From a checkpoint of a small transformer trained on Wikipedia: width 448.
MLP neurons of a small language model. Each row is named by its layer, matrix (gate and up: input weights; down: output weights) and neuron, and shows model dimensions 304-431. Each number is 500 + 40 x the weight over its row's rms, rounded and kept within 0 to 999. Numbers have three digits each. A neuron's up and down rows have the sign that makes its largest values positive.
Before each neuron's rows, "fires after" lists the tokens most often just before its 100 highest values on Wikipedia text that the model never trained on.

fires after: " ", ".", " $"
L7.gate203:496517601506551421517442465501463463477574466549452513492543520514481457502516505485501498485548456484571512496522533474578452437541530530439521514519474486453502464414551526534481471520490471481460527453477515549470550505449437561546414525518494512460500495532440498474553523564514492549512452422582378500560497512500426580569422507462521525484510495454503492491574468497513555501466
L7.up203:489564493472476506413462505506536561521445459498497529457444516506496463431540507510498475538460514601412521467498479522511505469401488441435544518438534548565563519425519427479615530521573461445476481474548521522602554538500574454500512475572507510513505510430491498529555511463539425470494539482535498519450567520461545538481513444539457519507445515515500603490510483484565499472569
L7.down203:450510458516448534521501567506503477477499471471528444519449479524505544529531503534530509483489461571202442538504486390507539449454535497515477516580481456521484541477483483520556437514506518473525476563517431472464500508507489482486540522488511474513522518504545539532470464375426478571536464565513591442469475485470493415430559546437465427474503399477456442453510504525532466581514

fires after: "0", "1", "5", "3", "6", "4"
L4.gate938:504571510515516513500508512492490553389431466538496476512474536518488391474471510508590478506487506538565466537473472486535525521509455540498487469449493480488538513534543510473534537473497491545514481540462476505547523550445511487504479440485418513583544527486473538604542526531511497543463456518506508476554457475464474540524458580470527525502526475506493547548480511473493523484468
L4.up938:494573533458533460484516458520512430504490461581492540458554575538477493457487547534549514470518512611501528545447516533543533546583553478515511467385506501448532504510559536546473490512498441468558538453462472515538478472526528465487424532534428523457518522545554469561541549505491425580516466557516484501577543543485511459537449480468487478463545450481508515508477483516477519519479
L4.down938:497521498501446532498572475584470479454574556494475539402494461475531569467493542537586498517497487464571520526512535458473409527519445487576448524499525514479462483459488468495495545472462558473397577499495500485441511537521429523492495491434503484542538489437540540492485455527533461540512495522400584456492492474486525517477500503486533467533406556466524548429502536532580535570486

fires after: "1", "2", " February", " May", "3", "0"
L4.gate1009:507589456470510508547505512528558576559572487519529475499540461534541472493470530483441532550491508532470553500486502440550527455584432516504497491512461526568541540547522478494514498449436383491485485457521460495544498459396504521459452479542566484434503530421523559569542579580480462470507533530433523534532519508456415460471526555518454485557553486559497480496530492485500445422512
L4.up1009:445544484526493490460524473548532501542504501508450576474470486474477583558469490447510508562505519493469526467535441454537561519571476543556539452449500569516551481406535521505432512494504481440488460491554525373481433562509467488514474522521465488546490449453473484498552486523521477537467501509433463505478480492544488485534482491514546429501558485457499482479491556449524558486534
L4.down1009:504482456494503479496473462567480478516541550565518500495484454527471367524455478472461443453520461416463558496522494529532568504388550539512455537563513468456396534497464458552475518490461507474498474483512493457516447528529435527448530468507504515477519488538490483501505494420553519602468519476499523478487583524588527494506484520554512536529517531480450488549530501528437473511430

fires after: "2", "9", "0", "5", "1"
L4.gate119:518453527543511552496539466450501510420509503521442485457518467461523456560489485560478445489559559532513483482461475541463495550414495459507518509496514474521481532548492470458496501447510505444507459548478493367489514424477565466479512499496494483470428450549511542541434484518503503451453430493509423491498556485520491431461507447506475457472447531535517505483490426597457543493495
L4.up119:506515460427504465555468497427491516593576542525556470465490473448460446458499597492532531482486504525438452544496442473450501457566441508527549477496492544473443509521528476546536491539450437471521598438467544492474484541576539453445536495499487543527507495518454508458497494497493536513528533502501529389482482450491529496484527513467538441469425489505493544444465577459449462479520
L4.down119:555440563493478455488454481543518455463443562540523509504414475495592483569552481493520501504466482479458523427456453544466503498455440550457472592524503507500560505460516479534468460420522484549506442468540508500482467441514432527561535458545483525559512472426477463572439478507411528469494494466513508451523506542519513412516500455477497509501498486535513489478459450448542457460477

fires after: " |", "\n"
L4.gate1832:540491469507521468475484495446524470498584507455497463514459527475529485513494533526558555433494572531476517478544523517543449511579443474507382567507548467457452493529482487513463475523444501485436538509557523518544464468417468478572489484478519519483480478492495439441466425529482543452499542484577505492515508577488458485486524572484514540444555501467509570486534545550573445446494
L4.up1832:465523540621463446494535524490470433502476567516460436511502481510476511481422528544469515503406507536476514472525545543542498508516466501515576487502508530463462524481533541496500463491464410545504519464476554462497529548519423526468519509493494568469498429480496519456528482532520470571502459483494492488496532430485407519525540512536558483513430536544384496496472493497492526511460
L4.down1832:503583472494523596519529495500545499540433503465550525485502518499484531415555446597511518418450484419452521498510460512548510530486454486537497496567460450433533505449470498504521483455522514502486476458531474530516534455481496522459511488556449532516590429553473473506487466491538482502489483491483500534468486474465586468502468477562461454533548557456527483474530493517565520493501

fires after: " ", "\n", " was"
L7.gate360:467488610509483483568362445454464505436487555562566510487501560504454418541493492499473571505462580450523499526501470467506455440487452525491578479490505499435422477475453512517541468473506504576505477454577460469490490610455488502501518502523526525459456502477487491432484467560463487510525524542492502454461475460541511519517534437546397473487522510506462563486495524474500509500384
L7.up360:464529478555470531488465453525462455492524512508549611525526526523523472507550557474523493499481516467424521473479475522522525482588501518450490537547545448495523478535574505464501516437497604519478499460506535521574507558489446502486486546583547514557504460447553545550527475596528505414507489480433518516442496425495487453543495539525493496586528482528477525548546538462514514483525
L7.down360:544463433465545485419516557567491514451478459540448500504429473459477537564529457496484519500541419500351538520491499483529582480488467453515512516469558514536531544421513486494472478469538482468577502434491596480488447524459519520557523505482541479508504501442444437516403492510465528504458515496502563469429502526461452512447492539595510426442488507498524548513457479520494419519496

fires after: "1", "2", "3", "4", "7", "8"
L4.gate1981:531572404501559517524484471477493524454512537500511513497552574505514537489466518544503511507487569402513539450467516576483497461519469556528416513552430513513486514488470486505488517484499485503476519545584526500574456490576527505535482498459488549547539514527553456528514438532474497530552492476534495546522508484490489479462382514495515501429567478473575495475513501492485499488475
L4.up1981:501463479455536458506505514566556493514485491499538502511420465588501479525461596481495500512539454515467443518501558500447479442501522482509586456487520543431514491558495607447600474557457546496502554474489532484454498611581543508444498424532493545519451460493469460504494497522502491420475486470522484463472562534501452540478467434446506509480530532512497536519509554439457454488466
L4.down1981:513519488397554442536474518462474491446502567500523526509514530474477531503505511503505532501474496494425452476516532464469534552489440526500494533562455486514444545410461528476561531525543449550549485532505483502513493576525457482535443502488560503574504448490512490485489508507567471582501446429451493506566509521492544441526386530485462572492484410467515521463528564505473494521550

fires after: "2", "\n", "==", "|", " |"
L7.gate840:590555401480468479489485512463511537530497571458500503473488469606488431459530522465445466487460493518517506494492520516537500464462448505483498506499479489508532587476531527548459465519491427571449538521484534524466543572448558494420479571453482511552504502518544472394523467540478494576473489493417467480490446458537536549523511486502469505498517427461493443480543467515468483484437
L7.up840:442433515451480487449496442495547448554578495524451517512539497552461471557523518547504517505429512530482543502568512540469485485537475496506485485590505426502427547555579523434500487447476584510564428451562459489473510491443515510520511436483499576508450498449552476437502515454480555442544400458482501476528504425496513506479452537548497446493508498561549578548489460520525500451508
L7.down840:515515500486521503503483479427480535498498559487508473545558447554455424522550512485459401539497541525492446550507519456494563496565502523488524530535491552480561483497561477463561547545521512550492539483442606434472471494543484465446469498488494414587475514500518442542520576400485521480557557487472568489471483541476449464504532565552516548408515484483486541454524492468477442456499

fires after: " |", " of", " (", " in", " ", "\n"
L4.gate46:495549582507490553488486490421566473494502535510479446524530498464516383480547513530481496515553489519451509510530470492470480448525585465500454545521440461587476538499557470519472517464447482495524495493515538523584582519477556491512462441511500493565439542525506455505546519504468409481492539452498521564432504584457475446553539554483488528483513497508453522480502515478534483482566
L4.up46:498478473540473478488458503462501488404502546540522540485477446529472441468462456447446477528514437493415489492480456579482486475533523540539469472547501529491517463423468508503553490511428523510542528512489585494564462459474463497481501506576481562438439563457451474532499525488503475473550401526504461455559463424519550468508389446544518486487450525513461517498465520514511561547498
L4.down46:466547484519468485446520509526447464519431503477453561489476508508490476432508425522558487462563547488470489500540532469495522488471514461526519520477521444526460571500509442528479468566503510533499506492489476510534525394517469463508554470470515511508546540511501496456501506404518538587484584512499503593472585477582508473395465519451494495511519517486481462455480571413477525496549

fires after: " the", " in", "In", "4", "8"
L7.gate196:501562551506484525457520510489526433504519462524606450459437504573508463407548445519523541465466505462538526505532474469513482511471477555498483494490498510605536517533512558475525593517508479493499508524475503468481511491488470456505479521488492598420466486528446517470555482509492569529504512516531458555411469495441498486564531459494500496505516523503502485568475485559566461447468
L7.up196:490429443507551513523475493493481532549491510517524506447510517533498479613488526473451494520534517545532523517445453560516453487421516529494550547569492561517475542528529523531561515507502445490536532483582438485488532475600533527525507511518509540586516497447492514447499520479506511517502423490516477569531499441563504497427500473502524473560590549601508513498433475487551538519563
L7.down196:520488494522457466491489504474535468525595605532503548525439446521576504479445484522492504441432514481547518545541543469559563580507464482492463466413509534522523459526458455493504539478580496505486532478537524567444536513482532541478547503492522472481480549499626528478474486472445541504492493466536516512480532554498509506509573508493547498523539476493525505481507556493437485519465

fires after: "2", "1", " national", " National", " US", "ate"
L4.gate1924:510454508472462570518545546511532444526612466526488555505503483485568505556582528472384490503450471465420475616489528464470476502520444439454528467529457447444508569474497554549487491551448484498512406438516489504557458485465496589466494464520542559514610469465527538550464467537458494462473540561500530552516484469497539514469504426535473452535497533555489435563482422541493552489599
L4.up1924:481511450496474434487545492498555467453541523496463449454515550536530499462512484481521554476458586537507497510543504439546546480488480448541563460487489439464540440513510580438495439445565428477541521431484518414583528498483478491534563480516483497624505440536466570467463532510448489546477530503521576586519474466517495503467462453472464497486537455509479521491537501546516515405524
L4.down1924:529456500540507430480487528483469533567544460543528515457493488463444439425587570474503550516492498490529564516490573495477463514385461497544497522560470591458462533527480452511556448485534446522517527530479517522497525443466480505521453507504386515483538539461508522523518458476532515480436474472455419510562586514544444451438482509452491532452513519470515445576505424546522520546481

fires after: " ", " |", "1", "′"
L7.gate765:516426546502385435555550518485517486507531475478450505477513496532381486537471461471583486513528531565516470544491513492464427575509554510515556592452476554499526541537503507584522495525502466525512502543526498527455484533447467499436478459493531424557473466551504434540422520439540439465534417521489467531511540538442519501556508530577538406573443513494494462452513551456524517479502
L7.up765:522493527538465489539508523516470533516473461552524542528484509549451450494460478511566565473515471522528501552474532438534546558514519454491486503489537509460462488424586452539552430509481508501572454479546392595476365600504562554532498495537474457556424500478490539469468553490533585503516431515556560446485544507414530508528499533506538453442474551516480472471463545532480495438519
L7.down765:500478434524511524475579483548549482484484509434527438453565510539569550490520538386449458506426429502432506499498467488531490464543484458535488558583522427490507551385428535452463473534540528461545507406467475503577527463513446476509418529466511607485497510534473474583547532521395470464490574512518610469515441477523474492439475474534463492483514542538471501554498516525502507531570

fires after: "2", "0", "1", ":", " "
L4.gate222:477434508527539463492467530441425469500530527485553490494525423503496469476466475500414521529514475487486531438464471444488468498439527463518578486390476413498576435523538521463485511572507526537504540435477562495516532488522551481419518476504483518541497499400595504439425532427468483424478546520500542575509504456537488525512417471524559499429512524501509581479477472466484503425430
L4.up222:525522460512563514520519536485498438518501453555488457484528464455556536489467435480545513467529496534456528551481506455476548539426549512543489476495501434437553505484415528524488528482507485408528495430474478463524535579514533483481414522481506487550560530545522487458508551548484460526459476472441462519510537496505417523482509473527422548457476506520566562524450401531525514418492
L4.down222:489447452472519522479500548435501536497468559476566429496468558461441492555495477459495521504483472530582419499452553486498478498448465538460525522508497537489590482561489519475567501448496531515539534444593580487510483454475450525511523444485536510470450471469524503510509450560509477410413407536466503554427513545492521388465499495502519479569481449538506482483543464445513522582567

fires after: " ", " =", "s", " career", "\n", " score"
L7.gate668:526537524528526535573445534561506525528541506539514480513495434468522564410544517434477516495479482467540518468503525486467550532490477549570497570525427509488471543445492470572439485505492518528499506501546452482515574508480495489524471553532486525515469467510427455502575567477539421495541463530507514590495556455557552539588526429524489501482521516464478533521533448514471527512557
L7.up668:426581542559547425563440523459456552581519506493573485489496501492477512460493464500553470486547549527515519497501545474480464500487505566451484483505558483548471514522528547536479508462499467556491455553465447445497520511451500545491511494487570496531499560508518439564411537475538500496459487479491519494469531560539504407529484504523473522482494468506516477470471494508530600472522
L7.down668:526443474514482434504432463508523555535482492506520434482573539505460537473487478531504503537508481446542483475516499531407478504490546464449484593463515462561493509606502512523455485532503471487489521526538494487485529538439464557479498533491473491525512501534480510588514499483427481492576593492510497494490456492567442514565516378483481568606536489570449484509481454435494480483418

fires after: " ", " –", "\n", "1"
L7.gate702:457462531501450566547522500492521526495441510526565510524471498504479475476529592527524541488553524514611477538548514479520487519547498549526539489483513451571521545496507533428542480399493463482531550487498498482464456526478474538504494484427527492483461502460484489501541456433544488517480471544520448490490420502484510461603512509513507456584461481477458531491481542454568490564519
L7.up702:446616510506464515500480449513473499518428511472489539489491570496549424460461563481517447517527585453525515464497446544527469559495474495495562482461540480556502542495522479529475487464526550497496512472577452532547572562468477481423510547562489481424523495458463475474489452586516505452493481510480478503529544539488408500521514457587461494520502465496542480561483523487541475553480
L7.down702:448501551508470504454503472486460499466543532469461431459529509512505469577509510524534493496496518608513513558478535488560561508507529551539477528505430545486514446528502494513497500518471500489459448540490490542536454535516488535463508502468500476527493494469487444517528394484513521516520506474562475485504516518513522538507476488545541512556511497470545562558508611525491488405494

fires after: "1", "9", " ", "0", "–", "8"
L7.gate1284:485526501500434507518492553461510504475584503550550505502510437544507556528509525547543533506472504550475524456506457492467446555503496481439517486503551503522479403469563449510502562464495469490495508547505534475494478571446548562497493472484473468547536494550529425469489544490503527453408443489524544403508463530558523581548492416484446529551553564520445540486424484477551529523545
L7.up1284:440484516441562526493400520496474537478540512544539503461451494582523490427521541495540547507447506499522492480441475501449490493510527496497521522469494528461500457519499550546493560481521487501462444498507469459495425569483590517540501573544475537533568485521543536526542506530473513571497488556504415531550461568595451508438561546488425578441478491464587493495498496450429504422458
L7.down1284:454470517507542496502496531419531509518516506535455513473477570553504519514519537455538551418495514525555403538523499420497445608448427554443482486437457488506508465550528472500481498429547531485439541581474574532416556535474454555436480518480477534524554503488467498491511473495519472498453481571563543490501647521513481516484512415530504580518453512496547548453505484535563526564549

fires after: " to", " in", " un", " In", " of", " on"
L4.gate1112:499483432476397473453598466458442520461514514507415496548626534502473413509487523450536444461507481536492541452506470514582507486517479545534503506529503505541516494491491561501449474556481461487515485454542441485468478589457461514506462453467484469506540509506472460569499559476442484501464498517577456551486462440445544536514478481564516487580502473483541491458505517546478500532521
L4.up1112:451458498412554480475557518512570472499532565508426516523458526586534518480519495559498499495470459553481505533475560478517569505507536547530456524539521561482499560462475515560446511502480512489447561521529472540492476560526605446479474495462446487507483493483470477470550576482444525430447493483484497526561493471427531498517481457437537448580500419521540473497554491436514529459436
L4.down1112:470499513446465497505479457523495461559482473490426497471410492507484479528491392465510425502472515533478472543559520542514434506521494520510467476492551470492449406457444473460440505575414510604543518408565526523575478509427454529459497532468524478506519583488448503477492466562509506542509545516500548513482526498513477442447555508468501527443461528485532496487555454567444482465535

fires after: "1", "2", " ", "6", "3", "5"
L7.gate857:482476489520499462502504490448436451462448474568540533539488577505444501506488489512536448507489536538514499447427485498485474446516488429469468462552519390552423557484499510441485486522499440556521489530510496504478494450525486481524437452506553455482502517457465500454458551468509490549493484461479510572467561519451474537492513489559488483431505534443477530497547494462490492529486
L7.up857:517456475561524467548455475518497470444515493528452506459500491552516487508537470475452485444511552583538526549480511544444474504548539474510497482467484570559495457487475515547549528500484404535443552558493579469412530577523526555504518477576515592490495485525559529502468466474518470476456528473480471494521480539490494505423524499452521451526507502512553542491549516478503526477502
L7.down857:402509502482488513456468460453531451547458474504472543499498470473535504482413466595542524582465463497492486442527468497532494529462436488544501455443446541446398462462461481457527496451517464532448474516501471485506544510539454448465526514573506494520500548477507501538541490502482554527476556459518522467427526480555506468593465499516527521476498428463487554505493486518412560520484

fires after: "\n", " Released", "3", "\"", " "
L7.gate1334:507476547453530489501542517481419552489536580515560598503536498506486553479444488502495471445513523480489606500447531446471483523457509474489526479466440484490490501548514478519445490469532548534480448501448466484533506452435440570559441495423483449500536494429437520512440449441541473545423523398410465469498555481505456510580543408476451513510492509507481457468438527436522509474495
L7.up1334:535491527526554466518554467518569483601508512515491495519523478474439531473466463527488490502483483498446460469506537456471546515496495550471537505518548453423488497571468456570535473411525447541452496524506469459478455475437509526482497520477459452502469446432473586550474451537527505496534490486470496471475467493455526487548429428446470535466536448519505541455502538504445572509506
L7.down1334:528524487455560468503438427452497481544449500514482485556498496523489520504515528472515560574538485519437528486513546453477498509544493539520576521491537445487466510825473485523537491530530519499448499583482479519587521533498504502511471502506500438468517459572497515442551469536540506527491489518519443479443478517447515535497560554545496533552532509560490479465551497470557545544452

fires after: "0", "9", "2", "5", "6", "7"
L4.gate1349:486522431494491511523463535524492541503472496515411510498548564483501477382496450469508540485404525389548427552490525487534456614511510543440583516574531526473473481465464446518531495507467499533477555489499498476491500482524537497438518458514452518512549474499539482535484500528553526479485541504532511498535492517469457507473436499534536452456453459473478506555526487458486461462488
L4.up1349:477545484483511551485521498527483496505551520484457444532450471485498527489557480465601554593571534483434425474462487557550476470492454511523492504455491532547434516528508493493515542537429574448521518490459506528465531512561492553469521486532480483591549540510548544508444491467515456506456485537554485506506480494569463534497421442492510545402467478509502567483519503454580490495455
L4.down1349:529604436496453519564485572560497473533501543519519494412454498493495494511512497524496492472487477527473491518514447552521537484445531508554508542486582516471590509509542489468476504485506476503500525479464492457442586512416519460535526474512546613560513490489530468463451460449534546532483463522464507509535490520527464470463501449503510501545558501466487538512393478567474439558486

fires after: "3", "4", "8", "7", "5", "2"
L4.gate598:468552503498526465576482534482443452493485513435536541522548499608536518477546483450483457490447538497475626485579493471491453473512500564539495527473488539521531540472591527461497506426535519446474474481487486487476531520558471450477547576606557510505499511475499504556565514559587474462443489501477512546480457474596514523544556457489493494498510508550467464440500563507530536446442
L4.up598:528466467502506490514565572484467449535502473501446483467444604498552457521447518470463512514536532522550478488380507574432468497516512460432484557539478525528512559515485458493541539442523583466420484512558533537439503536531456474504564564489472510497558518488531526515530526530497486535464416505499528519483463508524467471523498453453511522421563528554462487482512522435452509416419
L4.down598:412537447546469514448499486473504530443553488461513550553469475509517493481530505472444393491513456573513523534452408473520446514534515441495439454469491442442572452514499434500530488530513455504466500442479429555485469477437536479530536485463486490407589513587620452509500468493549496460503482497476405510469529551533527485494453465581438485495458507523553539520503530485466509464497

fires after: ")", "ologist"
L4.gate448:510530445549481483577542465508518518474565524484538558561563470507471544510434498481561439544440508485528442477501489499562520560515535537477488475464527480530571461538499533526547499485482524523537478544452455466549479497487499507491517488531555461575406535383500567473478535534535521504551527514492457536529535456485543539433501502489515557485455479492522593488408502542499516475451
L4.up448:491507517521496457511487555505481522514458471574532526494575449530548463519466458490437489538508494486540409512537500464481508469429435532502496435468459567582545439479494528568465403448559525467512466541482389513498497483515430520509498473451470441504519465559529564568484624516495567541466435514444523504398485532533470498409508494457484513519493581548526530550482472405524459445519
L4.down448:540444450497494575462488465516450453507511497513445454474564509557499538481478459482552511495521450511504458495496552539500489451523548498510532517531486509590493561480454540477506524500547481462501438502423569392528471565478471497451518548518537517479490468464508460564506495553529500434524490492488479472512503441488595528483499510539443483452499489596526420447498531515499500502394

fires after: "1", "2", "9", "4", " ", "Y"
L4.gate146:460492546536489402564420515490457555545522471464477582448493480491533561481529550537478556560448503517473523428477508478446487558540471521516504491511502515584563401477495491496435445437409451537573533534486530505473553525501544531444467515542508563544571483488510423568498476457479479493436417511539455530477455525468495521526450415503480486454563513492569500562549502515576470472534
L4.up146:524530463599566490520478561436533519500500518420494519467485521480554462489491513485424543495436452589475495533478489531512510515538585506442563529467530578484504449525554546446561471450507501486455458518408456541522531475570515500499477555589578484512597469519528599439499487513456491487448469606508558514477521479502454515520484501437480438513432507539565457443469511477508509421508
L4.down146:592502540520475422493461542462533555490506473464475493554410486487437489471490497539502527469605568465544508586483470579469528503469480478578528504500461503471536494497555488475470481495424437453473528486526481501473523527582444505555445545525450525514471515492541569495523459471419452517490519468512462545500461465471475495475421498503460471493513506468502441511502525442437520506538

fires after: " |", " ", "2", "1"
L4.gate203:539475421479493530448483434518447565485481400544534495491484457511512488532527532475498470565479480489513520555516527476474448468462511465566466488534492499512468563431412565524472507420562453412454468529526593457537448517515427542523491486440451452538552548483514491526422504475497473497502510475446541460467510463550471477495556503469464573467474457487530555472422441538490535466497
L4.up203:469489443484550456494443487535526593452534461498549488508521564540460538508546440494565498496446510519472479577447453512490487501519532542558533507542454498466521498495535494448402547433488504525445491477442483572440489499466480530561552537499555478568533508578586499488490544417450487536533509466445504496555484465552564513430581520468453512472456437537500491473484427523491599571421
L4.down203:566486471460530440444520509489515611478424490458449555512545493522477488484426515454573536521438543453525484520489421389451557539502446506478483456449495512533438518602506520451513532499478449518491504521512504524562500498532518507537463451526443529585527466523456452533497552554446540474423450422505483477517510490529490518541547542466528549496492427501502617459533517440499472500508

fires after: " to", " To"
L4.gate1650:531483503474521538458537477481440512548463547491517568573471415458521557482474444538544427539595518500517557474526469538534531482476559517457460463532496452443547519469466515516457486469516537459499518458443446537526479530510524449499457512502449477584489477484473457510547471438526591453576508529558489523428516516394527551487530526456460488488488509520502495513525584476514464444470
L4.up1650:455477535497505460416532522470504455494553533515465482528489448586468428546480513562523551505451513486488447553458461555531515467428553458531509556535498468524584400491516511563506552506483444509554498515465483424501499541531502518479499569476455565549560555515432513509544465510482556434497498540462549622456477533409504429457442477540541513472474462530526516523475519444546524516523
L4.down1650:532531447490468519432439518447512512516510485503513483483445584479511539480529510521486490408423526526506500510472469509473454519502498517461414466480519445460483493530543492494436442526446455490575452377499544514516520471472502496443425482509498451481480525552485571510519513493538514568431545508475547506567493522517484543529520474495447521487446531521573465451534479563442529413478

fires after: "9", "0", "1", "2", "8", " "
L4.gate1525:475448539474520499443553442499491497454557496460524500534481521491509530532467454529507502429547531517557448510540507448566483567484488460539516439465499503528563407522527487486489478562511486462451456437520536496480446523423483518478456499549588510523526489526570536486540540491522476489501564506500537506475452551480463501594526513555551465483472460496459494502527522575491514511579
L4.up1525:519541550520499485592563518525488496500478490471522490476499498529510499443509504504491481521485466518438551531471535503555477502471535543501586502533456518562436483524552462516524537510509456505575564449446485444460500498578548470476477547500477477473419488521483507366509497524513560479523499509517548514572520514503516464455514485504490503474453467508550511505421435557493487472523
L4.down1525:468529484451486549446524434632577440502503457538428496520510490498593507419431494523503478530487588590544434522462467515460527464466492470503502469528448483489490520363461461537452548544477528488508412458530444445476526450435515498533561530503566560487512518466498428567481496435516576523500516522510557482493490456488464484544551508569513497546547548561463512517512511509494572538545

fires after: " |", " ", "---|---|---|---|", "0"
L4.gate837:477547554502519517492475506441467516470483557558559545455499442550506427518583442537496471517497508484514492526481552473538503472528498519464434466487476504512538468383498507508553473465445498508454485545521489473550532592516543436480508466489521473539439558459555539482518496480562478528407515540526583538473519501554491495604488539477513534436471516466485484497539511503534478482564
L4.up837:536454488503530440480511555491458419442506457516490569484455529494448468467523449542521494487508474518526478447512541524542418515505484415518502444422539548499454512481481467496552531485481528467472574468513581471483464482567569547498495383488464521559508405414526505446541507478584529438565485460542497513478487515475493468495481512458551439513511412484512539559519515599547506486443
L4.down837:482455585557438495549568506510544504451584490465528499536489528480583536488488485573535572491491517414453537527535537495515491504507528498491407465529480463556490509407458528480490472556459568453418491528437458558509511532491535525520472546508594572456487495485426474537534506567502522464472535572527435469477499492465480468458516467494481523545473586516496557516418583382492451551498

fires after: "1", "-", "2", "0", "3"
L7.gate2342:437472460438529493520522507562521449526567545529573456555519435518515490571569485590504475515520523509432485478488511484462523524545499480558496528424481461445492510540441551436425482542555448524515534413530484519511506428495481457517530464479470510533525494544510484442488521548530533444492531531479568530475495533522503499448479550481479502473485522550464489467455529566552514505533
L7.up2342:493507503460474526533524520503465495574517467488542419522562451558475471510610497453449440486472554506482427448453399481521557475581499461552486531530475445398518480490459459491477464468503476526470484485488531495481560539439504539519521489524511520549501482478509527444525548526512493576487563486516529463591515528509488549483516488523543450488552468450457438505524504558536432512486
L7.down2342:527474506491507523512485527480510473567465493445414455458559489531486497507487513410458564530466517458534525571505509561520468461492513520518529505443514545458477408622472440516568489466461486490505509523502553521522536448478497500522482497545465516487493513531576474518498423485512501472503522516465504462406500507498480491412467477550434483535473415488497530525450499554513544485472

fires after: "1", "0", "9", "5", "8"
L4.gate231:507574572479509497502500517544495570569523499471505513504498532476480503507542523526515499538415513476460450470456570466528477439479461512522507465530453464545446504536519593440550536564480541467528518509498527458564471532513582469533553520467505520548524454501476438485464513559474553541504523492523446518604442513558511511513504451493493446500572495412485463474535448550517426505421
L4.up231:502509490421479493506517490503484501476516555582555568496496512421554554496489496539529456507466451485523490488509563513511526470553480405548462539462444596472506567532499579566534496534440503512500464516544487494506455573515533506543479490500497485537516454528516454467547506516567459505495406512418499466491554487472469501471478425490530535555471487499559470466518472453480538415544
L4.down231:436502500529602515491503472496507450507563492438537499536451433569520494509469524471526485536578458438576520438482550489504524423544502497463570539531482546525484481551589531436498448589553466500458504488525485469497435515570596465577491522510410583481530522523513504519509440445475502466506641454481470447548603558499502469520467473509405474470536449560467488444506571558586516537445

fires after: " |", "8", " ", "4", "9", "%"
L4.gate121:468539540479491497516465556467492450485433489443446529523529487485495422485552425509466492536408468486494488528453527518492484466511470491597476519547528481489541589505437501504473555507489468494514541495530499480504544460520546464588496552544458496492517573551600536411547479501497506472490551553486503521518422499513554453527569488473520481505516520538429511467456478546510529515448
L4.up121:523525472474489502519541534489444479546455558475508533495503448421461518548506522512491554562532443505540509548557520511507452506469487513516512491528468462547507471445503552562527535466573474498490486535526481492500455464428502497466492539509526481442530525511505492540517521535507446480467482469472470489491535475468624557503488359479482476529496475534470496596540519605470552466506
L4.down121:490456524560497473444504538527509463543479464498500514556493402531531488446496513492563527485483501475525532435508511486492534587480483506500428526443448449508550541451532460513471534539484457495495488525518556460506511428527448538529514490479476505564509427518569512497495498490462506483466496463549448515580545567586472532464435492484500451511452499479489541488484476517487471521472

fires after: " ", "1", ".", "0"
L4.gate684:478483516429447475440495449468482556515557567492551519494500548442474505479426509498548499578526501522500502531451522429555488531520522479547507484461432501530599482544529521448445462582495507483472483465478492472509472579514437539405481504507507466512534458524504554528496494537480552414489457402468496404471476473503435543494452574507540473460416519479510549467496494529511558485506
L4.up684:505535494455407531520489503509446517462456522538442494524529479515565485424535491525564453515484478439460546532445481486558442498537474473497471493513455510436436434508500461461474483534472481419505502532534495477430460505537503461509507464505541525567455411455501480580456556540553537485526462551564531512508448555533423525509470512459503511514437529497528520492525470491470536519462
L4.down684:507510436489566541426522509471502482467516559467472497423483478494459525515486458482489496477509516605450527503532502536537460479526498408490490481467487573558518482503491476512458521533511598528455481471458531547480505506496511525470517468554463544444568543408437437521488483477527497532456510579498440462432500524498555498536538479507473516436522488528505477449469540503455458546522

fires after: " "
L4.gate1167:509494569515467528476459522550462554462497542446475499457559445556461556485502475512469460487501480483499445552498545505507474522503531594558623517446467463499462524469487459499495544517464515447500476522592503461488506568534552439461511552538527464484563407493468543506504588523510544556547590480492472489501470475483451501481560470572543511512462521546535545553510590490486461438438
L4.up1167:513476450549534554556493478482444453517473547469426486522519436499475484469489452534433440489474485567529540479442539481587563473505472536494611468518461484556450541460504427520492480416483545531514504547527497518495465486513446535453478491441510521513514478521511550474552418492517509483529476528477544552408492454535524525436445461571513463519456522572443526503522551465511498478481
L4.down1167:515419529504475499524502605507511524525476576493517474538507552520520465586511437472513536520484472520438458543482516500444456537494582478544521494508528529479579490532462439507486503516511466479527532564496503532565519435389467494473485498509513570508508533492489446496409438497463454547474489543455515493497503367535563462477501516583509398460502503558503523541542501527560517529562